{
  "num_hidden_layers": 15,
  "norm_place": "pre",
  "init_std_qkv": 0.0198,
  "init_std_up": 0.0198
}
MLP neurons of a small language model. Each row is named by its layer, matrix (down: output weights) and neuron, and shows model dimensions 149-297. Each number is 500 + 50 x the weight over its row's rms, rounded and kept within 0 to 999. Numbers have three digits each. A neuron's up and down rows have the sign that makes its largest values positive.
A block is one neuron, or neurons of one layer that tend to fire together. After each block is what it responds to, as a language model described it from the Wikipedia text at the highest values.

L2.down76:522480478505525511500530559471470424544463400555394400420577534578579506547497504548481423452424426589461489471462472525525468530536606470468493554524488472434496510447467606510389484552442433520508487506478542568507474416502513539500607502491504408504565498460613512546528475557421505450460586425468526533456542523393496526553403548483516544545517508539467498482537549601385499464456530528466462478436513468528560515538563456424510507480518436552
L2.down130:509509553474518432531530494520460556463492572488490450616567525485478542546497507455558496537528573450485493443321546550450520441550475509463473462520484570483568486516526472579464437536474500545465477458435495446513536540458553572464447369467533487480472454426501515474544512562474511540508585559502489541519447470591497548496590483461520466486468468523482558494531513504485517534551476497433495538390598467532477433519592512519476435532528512475
L2.down213:381467466500425425427516517507435473573489545496414488550411548533510506558450474589513505486546457483446572481439524533584614533687484545521551433408529475441529597463431513547479450556485540571469491514500401539519429525467576549555534486488512459450522403435533447472543488481593465554444484532552555513420492419503523574630539474449491491528522537480568486558499498495464484524457507548410487544437418520510467535537482479459547503495493520530
L2.down244:493478481507456443532512439510446522555555459540469545611457473554527536524488516394453554454481495517504583535428539640569490610511474427568557447480510538555556388515514622510455399475497632520493458513499521493622528446567415525463483465478494423539462479460552543598531424443656469490499446467473476526505530436480550438567487545505524471521472648523504560530488527606500584437512471494506563551467485512365545500455407486424419554477434580450
L2.down267:470513598438411491509482498512422474567498522534473439469443614491456531520531452543547640452480527470466442518463464486539508591487449452590493507488466574500495545555562490550497539470441539540570512457455524512431464482635471616485497548523519497438503535414572492466556494537497471512505475503525525535499547397500529495560506477527378497515400493515524469449570472534533488489455403458561535489527558482556478515585555465518489469420469558516
L2.down296:573464562494462467477425527439550467509493498434460460570493599571532438499439606544505530510502537506553503557574517462457553621576521517489467500541525426338446521459503552515522552543416624541487413466498516535427515469427445505496506573457476478476493517467429463511463533549531559560401563493451448618446554429546498501564422479464488459623474433517523466538470562512379615530326519542471548472466527490466499477576512484383497558543417563460
L2.down592:461510523530431487439505500415538442471459494456491487446495462578449382442524538573438507534449484527628469586456444467513529557532429468450558504506635544511586506500548696463480492550440603438486431473396468493440407488498510518412419453488588540464565485518440474414511453516501452492401548461548529483494473580401501490535478507549510496555430546484432512513548453482544489456510529465539504492472537509569471531522473506547518521492446588429
L2.down712:534469538559556471472393550467515519502448497551459423563455526585561483503477464462504512616524502478481626517563556514529456508488453489393511501559553439458343516518542538474526546500524499593518403506488421476543503541471488478533485497435527511522497576413501509474480519562513580491557472501669501527585600523498536509501524577578569627501496452496620488543464534480508537510494568488473505403500524496432523483446430461506511523548618467487
Responds to: Hyphens joining a prefix or first element to the next word, strongest after post, pre (post-war, pre-theology), also Arabic al- names and compounds.

L3.down544:515509561430463425600512538546570476497471603500412523589573500505564506496498510555490517481545492516573576459535488502528476438516467462404470553513545567565490533468585427572487490459495496519554366508529498487456486542565430463490480495524517508424431457474539452513421426556520561500509590472429499467519428412449532493477505456540457360636501557518536580513526517556529599552410491504466571554462568464555550482423577489466506541481492590487
Responds to: Hyphens joining compound words and names, especially after Al/al or prefixes, e.g. All-Star, Al-Hilal, hard-fought, Mid-Cities; occasionally the space between words.

L3.down769:555526423529479481478463494512576457545483580515552498494489445481584461601618463424451475359498461412576511549537482408499540552546500548473456554494497487518389489578477428612567483552544433525511490461490487453430456478532486508534493447565539493427485615511482526489444501509489492461531479458473512496489515474476461440520519530427540482503585527394464615521413486401535425473638410504548521550486493498516488549498475506538650528373453471463
Responds to: Generic head nouns, usually after "the", that refer back to the article's subject, like company, team, series or character.

L8.down14:479487539536526527472525553435575444496531553487466589522536446516546429507575458453484435513554632556527428524468496656538526462453521523568502515527516478535507467433545504504545551537491442502519418517509419542480474569466555464434464511523460530544529522490561418464553517463565559544572511506534540556443433459460497509487465431499495500537453595535497447454426384511526499490578535600504473538426545513498531514486529543436493539461502446538
L8.down114:518493470447484538462498520504487535488538499515475482461440516506454530515465489520432476496472562493467453672541462531482512464536365493508494506503490488477512517459525503465549520511576507518489519528528471523450469498539459529468520486530481409495553599457471542497497569555454580467517490465552521472461531503511513490461526461491496503544352528489545534487521472480467453526694479602445515457511533470523531517458562477566519525513472430508
L8.down177:482471508439493546454388544599556712463508477586512550460415570520502574522535540549549534477410573515526535557484531475519465509444492481517491461470482487508447522426382569530439508487548633574425455560518620532418568364484478501507545491423464518457495440532447505487579543550407540516416454432526444495481525466476591522628535412498541474490451561353464472495494563563564484531596511399450441574527532528502517534475539547573519593403492494481
L8.down179:496495436457502517481498466438578455464527570509504512569471618530389543489476432519490542498454467522432489459456546553429516555492518527437546520450481529551499478577445508429450452508486464516470535533477512481466501451602588483421496504533555514461589459480504502616593504549577561495554511555475523410479476517555507505456504432473427566476501548414504418523597491492505520442603511609442465533563550474478543499458520549515593481484475471462
L8.down298:500478453522494377492495587543451510478519543471457508514566543496539550471478494464473416462549457522430536489430425478562488549461527559525500535458548513566463447547574466491538510495491448538480510579527489428486506623497501516484459519470571389485466539522522481512469513612530448615496492538588526553507551560589548423588432539565443495467572460493502535555629621461515497459623526477505536585513500497518570445550373517538449516512436525385
L8.down576:506559532511432544478520455476536509523517513536481469479493444540505522532413505500424532581499473618602457516536473459437537416548459435480495509481457547503439544477545513452435492449512527523505536601483476604565439399510568428520465538492521438505455451550449501550490628517472508475513434405502467452504509489543530531443470522510505508495401513498515485438522554477464472437582465508483448485488461474574564447475467497502566532480437396446
L8.down805:520537533400452517503479591617443463564546515557419415508479444497395549466560421517340504518460504508541441509543452580484569582465514507487406465558479579491438475577474405475486506509601461494500427518462466473326543502535516575570523448494496531512517553427527451550447522464462470508512458522525435492569615473526513508494563475530525507453519474473528550542553443407451454477506411543498514572423413426570467559526532462457475494438467575459
L8.down876:511415440400435466471534566592441431467463490513468572436501428445441534575388501426537585395582503521599502600465518527458478508514354525475399534542505513501572483391574442496483496481483511466498479538532518536444485417489510488567490454512460510511501514453548490541469594588428465547457533508521411505557430437549531420487523513499510504484505466441491536541455500490493490472609433531510556528560496608490325497507532515497422565577446483467
Responds to: Closing == or === marks of Wikipedia section headings (History, Personal life, Career statistics), and newlines right after a paragraph's last sentence.

L2.down14:460450602438475548584534506419507547403520413504475500522462498569473540568555440539536524477351534438479452505529561467467538464521454460547526451462525439473534533461552465534503460579521516513516443498540488499513506464464483492544491512472458591382483491429443548507509500403464447500495501564389404450577560602428478479411556532481484462462475471580487558558539470472519488479514494539586454610451609504463498512465458441499591445466471515485
L2.down88:488530470488512535531575569508512542522498469506483519441418467499525530452572430439387487437559516440480538500457410492477440525468531455439466532483501511533520529537512495455593475547513408509584456535534472557477556426491482457542486492323501432464520521507437483536547497499513483461397529398467505535523486500463437392451564514548476488444579459484514511488491486457356439496483542550439552558524528558454508396483552481463442488496533476418
L2.down177:571484425523493428491496561502529554429544514461512514540626555525457547466528439451468431489524508395521411479485444584484475430498577505513527555479550467464508487494550523528537556524445446398611494341494526603491476495438560519457543517429454472436591557512496475489612563504397457478442442473432572455460425445469439539566620466481579477503519486432427548537442479511460439467483521540442471519521507545454569512591573510469578547428584503398
L2.down392:537550487525572443495561474476580484565523482530518532555406434472549479480500485561482453539492446453576509494514420476513545482439620471431510481450517410465499517507520573457529521487505591466534562487534508503532442491584530570546438464567509432530583564554438427484482536551495464512526553527465563561500439541493597434506501572518437496509517444440478482577502474506590492414479492563448461525436507551548512497519557594630487511526543594405
L2.down454:449522494436490409585565535596522456533509479473501524497384549512561430432456518467608506505480491463540484607509519526498486533449414530476457507425534556528618464587531501408537535540507539497418514527429556448506488431538432513429442449496447459455435431584551338499488534442492482490502536623515400472464504572503468500494643543532541557454445493519449466441603573393564498496527508446535493489562484477531518427406511472527493476505473557447
L2.down514:601548449516460408487528511530480493527524464510524512551464473538488535464502482460553451433495538460466523502425509579480594410530546451483450527472476431529539421506486535429562504484590436511620465474445433577432527525511521571473555487525507403474505455400510483527464518561434536518457434383497556425484555592450499519486537499532618511396431502509473459461461410473442442437495527508511600522513507481403551498477525404411392439628559412434
L2.down517:434449509514495496480515641503542412477505489495485445545502473417470514478510486524538418558534504375501544491412503472524503450563454537490515571508560434372493533494483505502481507464498459521475429380462438567518535486520469590504409495467441486542521366410556504497494555434477558530372503489550540535439497534507536523549473523515513514519400424517545518491582499513500466579476497431455632534475495468542452480510487526463530533456482448479
L2.down550:459549525511482529523488551454487480528443494465556525547469546504534424580501453448505513504659488460489534478447475443455547489587491448526454536523484518553526574475501443504501565480609493514530525469451488543434453561454504459505481475500487546549428494494490525474434490461492489579544496510485459446492565492430506568486587473435403450454541535558495543502463461522420440458403486554463489472534522421577455503475428576443402422526470480505
Responds to: Currency symbols and their first digit opening a money figure, such as $1, £4, $7, in prices, valuations and sale tables, plus weaker hits on years and numbers after "in" or "a".

L2.down3:546511431522509499528532457535459578478578485554507475496528504477571551582470516443464564540544535453541531529503520449497578520511556631540464565444501441497405512503514466565514497544423442459482428496412548466489502532456516481533523493491553577472478502484457454513517541477506571500527448461511463542554434555549444532454357551453457391525601407493480477628543484478523479519477399433557458393539466462458481570465510474514478515443461502514
L2.down131:497615514455388478526521456454555437480530513510517487499467401480599509530471475555528486374525413397481573517494448556454476521467506460514521440522405462483553425489513500478512534486542504503563524367429515512457573477552416482491548567496578428476363556494463484527537486381429401504504448452442511537496574511562426534545666495462537494435422515426452502527570447590466512595480563492514419513497463484488521490503418493568473577511560473481
L2.down136:500517481490523443498570394473566507543511486556515462492510623492557528476476463436514581427456515502507515586463543485517459544482439482500429534525541474435447518450392510448446530476508497533519520494458508466606431554539479446476599539505469447468484540420440529627483516438500434439572482491447604442486525464495466487468381414460569507497425499546556577545482518486391545470426502473610616529509556597487423598429472598581491510441527515470
L2.down376:571547492559429575366547504513464496547461500482488454523457617441491478479429487536425470493449449447559467532534554428547477497457442527479442536491474517631578456497546476508540498446515443494510462569537506466449509585481453436544392515507548528417491390498467512474510488444500524494519489455547502463560528431485530513532436544481561359533631463508514521428511448413536482419560453553592505539608507475538517470501452499460512410420445546582
L2.down667:483464502524567525526501357531374578480504453531476477519469519448557469535528431469390409487451459554551499512510538481508484526509437526502451548467466495653565519384547561567589619463442481454524619506462491487525496487484480563539420454527503454483453508477446492498532493554546456494548500469432504511518490577562502526503514536433556468474602474421487533526562452455416480530492501506563488509577487502501535541549516511602537497431519515480
L2.down688:510604467547521565518539524440466550455559553517447531458540547508471483520502472520487483462497532424475507468628500489492519593593462455445404498438496456560496627477508527551475450523540471460425508480547561435465537495412553580563504556527578526491456458419561480421556550543501487483521486431447443544545482489524516447478542451494492436566571485503585546502554399442454484596549511535559511444520518509578495530465446583550494408498477467554
L2.down750:497516489528560564521493478488551449590446541556461518495422550413532511557588441548511470593488559392509488491550510470439544499615470436560545482535480483451501468466376546436550510550497458463519496537547469472458579432475455585507474491457536459533445567509530468553609488516535420570469512433491416473550579529628593456454502477535467514483484422521485518496520463503564509480522487514593424469499467473529461389472519490496445416497527481498
L2.down849:376379528480499503499544542476514484557539595427536504542495493355540500455436527535533440406544503575505435483465467505444544508438503410456457447503558452602550520457570393568551515475492427478467498503480526512523453481592476604562479519509596561574470592499477462509507554495520509501467560436456480515492580525533484487434549489519414472489488449581590546548574486438576528575556512592423433464474578626541444422500471477523498473501550472620
Responds to: Generic nouns after "the" that refer back to an entity already named in the article, such as the castle, the society, the club, the ship.

L3.down573:536595447465517503554458465482503565505468492491446448482543524468602488472477564389484438444484477475458480551483539562471548469501498501522587551499511553547517496476520406458514560464520383471474493499502458580465540551511567595517460442517510400521544574548570504455459508550574453502524468433538507458515472532493571456479518483558436502476507660511560603578554513453504474578641504564435536514452508516457480510514498523536596484461484550516
Responds to: Newline right after a "= Title =" article heading, plus closing "==" of section headers and "|---|" table separator rows; occasionally "General".

L2.down27:504547483512512492556458607491518463518555407536499516555543590484493461463494518470429499559472558485454563627450516473524452511391506551479456450524529456531482529576507448474487477521407510558540500496549551444537453550526497521556510476465591523412504478477446407528565500529517501540442448399574492451506467461553494552536561511515568438603649500553442532411423505519543512531471439530447474512550466538501471537448607483453595500530503501514
L2.down58:450491482485498465427425516512523498461511495509454418482626484464465523484506426518451556571494566532581541518493518624527493535448546526474444528500472533504548599533529476498462508756508517470426493483499505539410450457359442351421494459437506481460533473513524456351596525433580481510486433545480499476465476489606570528481453427515458519521575499463526572443537446533412494484461457567607442539479499426553559486521544492464477506441459569539
L2.down84:511508480492491449521524519563464453430533479545525484435433501480510538585550516494512606520464452450465598465508472470545516487426495478459496405559448453504561595449488462503463540529488440487468495518495536534519498447438414541554557474456443545520486540540561594447512510494530507500629435508569468402509575449428406501455538558533534491478492528449494484450466458528515477489607431503551566538487429494507541521360439502515576451538510497539
L2.down288:486483542544437475508570536531534518420483550456511568426473433436523494461513547538424547530560473443490466500521610516519563438489477523533432519463398467454583480530558517500517520578488400466604505527518497512523503521518496429476476567535503571489544533503498457470539474516565435457543529510526528404461401507563583538452508549496452497558419488449520572433544476437517524412462520543481473559521510565466533572510522437544515517569443551493
L2.down385:447477422487485442496476480594500482458466506521621429554466457470475476478487525503472453487460511534456489535485505518490464394476395543598586488510498481514593489586474460467494462589519595486445524442493492526467479578538492516382568429457448522435425496568480509561532486573519480417512495509509472429478505482550472525490506493516548499489535416509428565538497386518539539554589502570493493534555483524486487639559486582477567491488488446505
L2.down469:396430471501475510515524485546457572556486414472454442506438508469453517422580473461394511541473371517556535445586525528483460486556554467585498489513522455448548463430501510544425438477515444495464495460561547504516521492574469549554546482559557534377488488519486489566558506458463444408584492443517539514478498462452519504515472530545467566547454470524413461482404434411568512535532433557574549499574463561505573566455589494461449528466475482421
L2.down632:490456513442512467445447528583477546429461482546554567568513439428497506468600469413456444415405432534518457538467539557422488444515480554423470485486521365521492497506508535500465538506463486482501495535459661503542506523555587527525533518514488536539517499541502493518508473471518441467497517521554523410515513501561484599437466520550562566565398464460449616476533491461492556529540484494476502463641489588503513499512479443456486438512515463478
L2.down890:543489467409416450492470518524486477450526511486524448482409551542427455492546484528502501534546586501475463552590504628537441510492515501566514472553437522534609561382551451486526506511533498342491499455528502546493534428501471527447504537542529502501452475524430485452575558566451525474531491485602484442500574481527550521520457459463404546552526500483511478484487475419525511485471510521478540567476517514596458499467478492504481543509468445478
Responds to: Word pieces in non-English personal and place names, especially Italian, Spanish, Japanese and Indian ones in lists and tables, e.g. Kawa(bata), Garb-asso, Papa, Costa.

L2.down101:517437498439507498540479476444525436464561450575503519528543442552515559536515543505555508478495567524481463504538486576450428472460422486399530517538420581487404520452523618477531592526532416549529458474471552459561555513478498523558404533476442444443589662502519589468495539564464501499556483478578511415528507520534484471529514526505504493543462547528614563523577486502502540536648498591579503512586499514604570452481560484595528510535455426396
L2.down104:498518489482463448509536547501582522546533478593526498470588467501450438453449473399450497391466465493517516490530570380558522535664462477566461493576501520494448487537607531525473524497483565489488545549560538414544501549549519503559507461542462567511485486520456517512486346556475463510416526542472535531578550513580561494525450519464493540457465554529509577539407404507498456468493417549484595506553495442548508635543506456571513468480497523508
L2.down235:538590524582470543505435540494507443605455431483450514494536424543531428502415462549492517557548387525418558463528475492501493556470504477446505545454552552559543559508514475408498515588479489722452562509527504440492556565519564536626493516503564460518463520469597499443495613580428548477558446455456471427529481398404527501425443504511430544438518537468513534471456494555532518566563514530395527497472485591545516465572532479531532525481483523495
L2.down395:465469456614499467591461570495492494500574447545472521475456550372426562448522545455433503463424580441540467485541530413495534483596544493474523469499583510472491396511513464538570495555487574562471592433518508491575556581543432598520506511471565520482507500502460546538490498478485491490454562446596503471470445556530497476503431419622580500468460460515490546443469485506420557514479532513480559507547486424599564567501510424505530550429597595458
L2.down396:480509530533531484563513526526537517414557478501545515434498482450602505565494584518509458496478550461463478532524524447475515455497499449481505473493503482542528467575497489436520479446434490595415481495478539528471551560506498477540490454474482505491538444536504504454464450599553501512526466453591534441463487530558540476528469536490432465529499445479553479520516537573515531574543551577535464453471432514419431450617404450395500443534561575520
L2.down570:549507537462404541490542504491426577572499506465545505444580426552597422525464572465493477423464496610485449513501496539513519660478553498505411520447468598524590537432552376518450548472621486506458517489494495443448538533561553452581505543450550495537426495512475499437479564583491401524496483427581493422489409609470595451472433480555438553435503548502536611521467550437460437548462487475558433603520557465498543510512440488516415533536394488514
L2.down590:571506499457409418495514454430456509494485520532457500465414434562520474497472527448456433466541468507550463531506450558558462572428579490532556505595563581540576437572585489572488518539630553470558581462494567417585519484534508365444614459423505461463645462517505520443426437614452499510475429437497458526605557405555503510495569490470457547459486477521484513514521512579564514495524478463504505484524498464541467499457580500491537541494535454468
L2.down776:479526476551493557501520537487538518472440537535528550565499446497510481562540474452501485546492533543476501507552477549533454499519469486520513525479524561593484495505480501414482529507531509510559454525525519495426472624478470406563573541497453432465606575582614505467515456552440495545521458479548466476509515508442517528555558575533516529478563518509493562511494473540530501558492561487442474432487495543578462483473522540573555489527506487488
Responds to: Closing == of Wikipedia section headings such as ==History==, ==Biography==, ==Early life==, plus line breaks ending paragraphs and list-item dashes.

L8.down153:544398448525474591488483487520451520499404475429487578501558454496535416406457513564531567508497568550551443461499538546519518538609543548566472477422440503476443490489581448545436535454452548553546454482487498517499464492493458469471461531459620567486496523483487531541486576573497514551440490585514484482494556540528525469431437400676471501550550451487505420611346600457519514481542546412422529513430485552545480499414523477439538535449566438525
L8.down293:474493512428430482491476510653527552540441473554507568618530485565554568486497456409533515438489567445534473542472616531500410490479503511515438537602478448519521513487487535536474516542571493490550419493521554615483440475508484538452462576449505459474482514499478438461581537468482504518475532501540487502414444454451507476458568509500443479446517509461558552574645431589493447439521427447510583537506477530528479476536444519533436540524502452480
L8.down438:442513520563451457500474572508554456540614483595449576502494423539587474525530478452484475485564458476554583480502560592558415554549423513507526501568528438403493531437512443507587517491538538536351442528416513573495515511415501480537517551528545431454543437502389488472592516517515470457482518527512527454468581488488601414702455558533569485424520543499520575539511467539499547381447542534532519448447568532475507442560575502446444496567421492355
L8.down554:478437395383415507542474489419512457456370450465504441477468504509432512432503504610416552485597494457578485538521512487486430380578522476525517538510478489493518500499496483468516458494508481405575506470492428499574443488501463442480415410490404512530497412508475505538554406505499575415561445558534509564429508430458553580502472512431438336544458523481528565459481435525538502471499509531417571516504574509512521579433509548464457526428578445489
L8.down580:536498512464468408590491481619510499545546534419529492467380560473508578481441525455560483534626415486458486420468508477435417570580475560521513424454475497498493453549550420517464471563557485443542497562486491512488474587544516472537444509597550520495602579393596537482503502487455612390519486386540509481468497494533512442558424485560506502481530548505501514504496474611511561419467545477578499476414534516564525481508492525505494494531523561478
L8.down696:585541535488435461505424537435462460521524486508478504511509519531526494491468491541506406440532550527524422496505551454497436436539484437583456542477506519482422466481424549512519437504460511467513585527491502496526596502501557471471510545462566458497542536517567516447380403535568478509413598537475556499484439551483519381451538533518543437515458451464492440474469493539530466447498561467538440488541408426590466497586548480495431524468462484552
L8.down778:401483450435515597504416473500424488557483459511493483523562471417522470486466538480482572536522516497511571532493488515434490381554469485492555476439529510521558466422441439501506472628456533539481520617496558504544548423529560484510590470499422489480465571487562476436548494487492529523497539579529499474512527623451514502495495551460517524572463426502515510558489403402494440486428460538524527434467459490509490501469442547463452474503463491437
L8.down799:591544494502481467528591418540471549553505481501461476499538552490506473482408506467513533529512471557553541538521450548549581543528431460463454544501549526467540472451539443514549515416441537448532488514550543481467480458511548473580488590497526470456394544531568499479521543452457433474497585557524484488512469497509531539543547532588537526422518477442472447468450517435496429551529442533447606529574450582491473462500416502537495515532529463515
Responds to: Mostly the hyphen right after Al/al in Arabic names of clubs and groups (Al-Rayyan, Al-Nassr, Nour al-Din); weaker on mid-word pieces of foreign names and table fragments.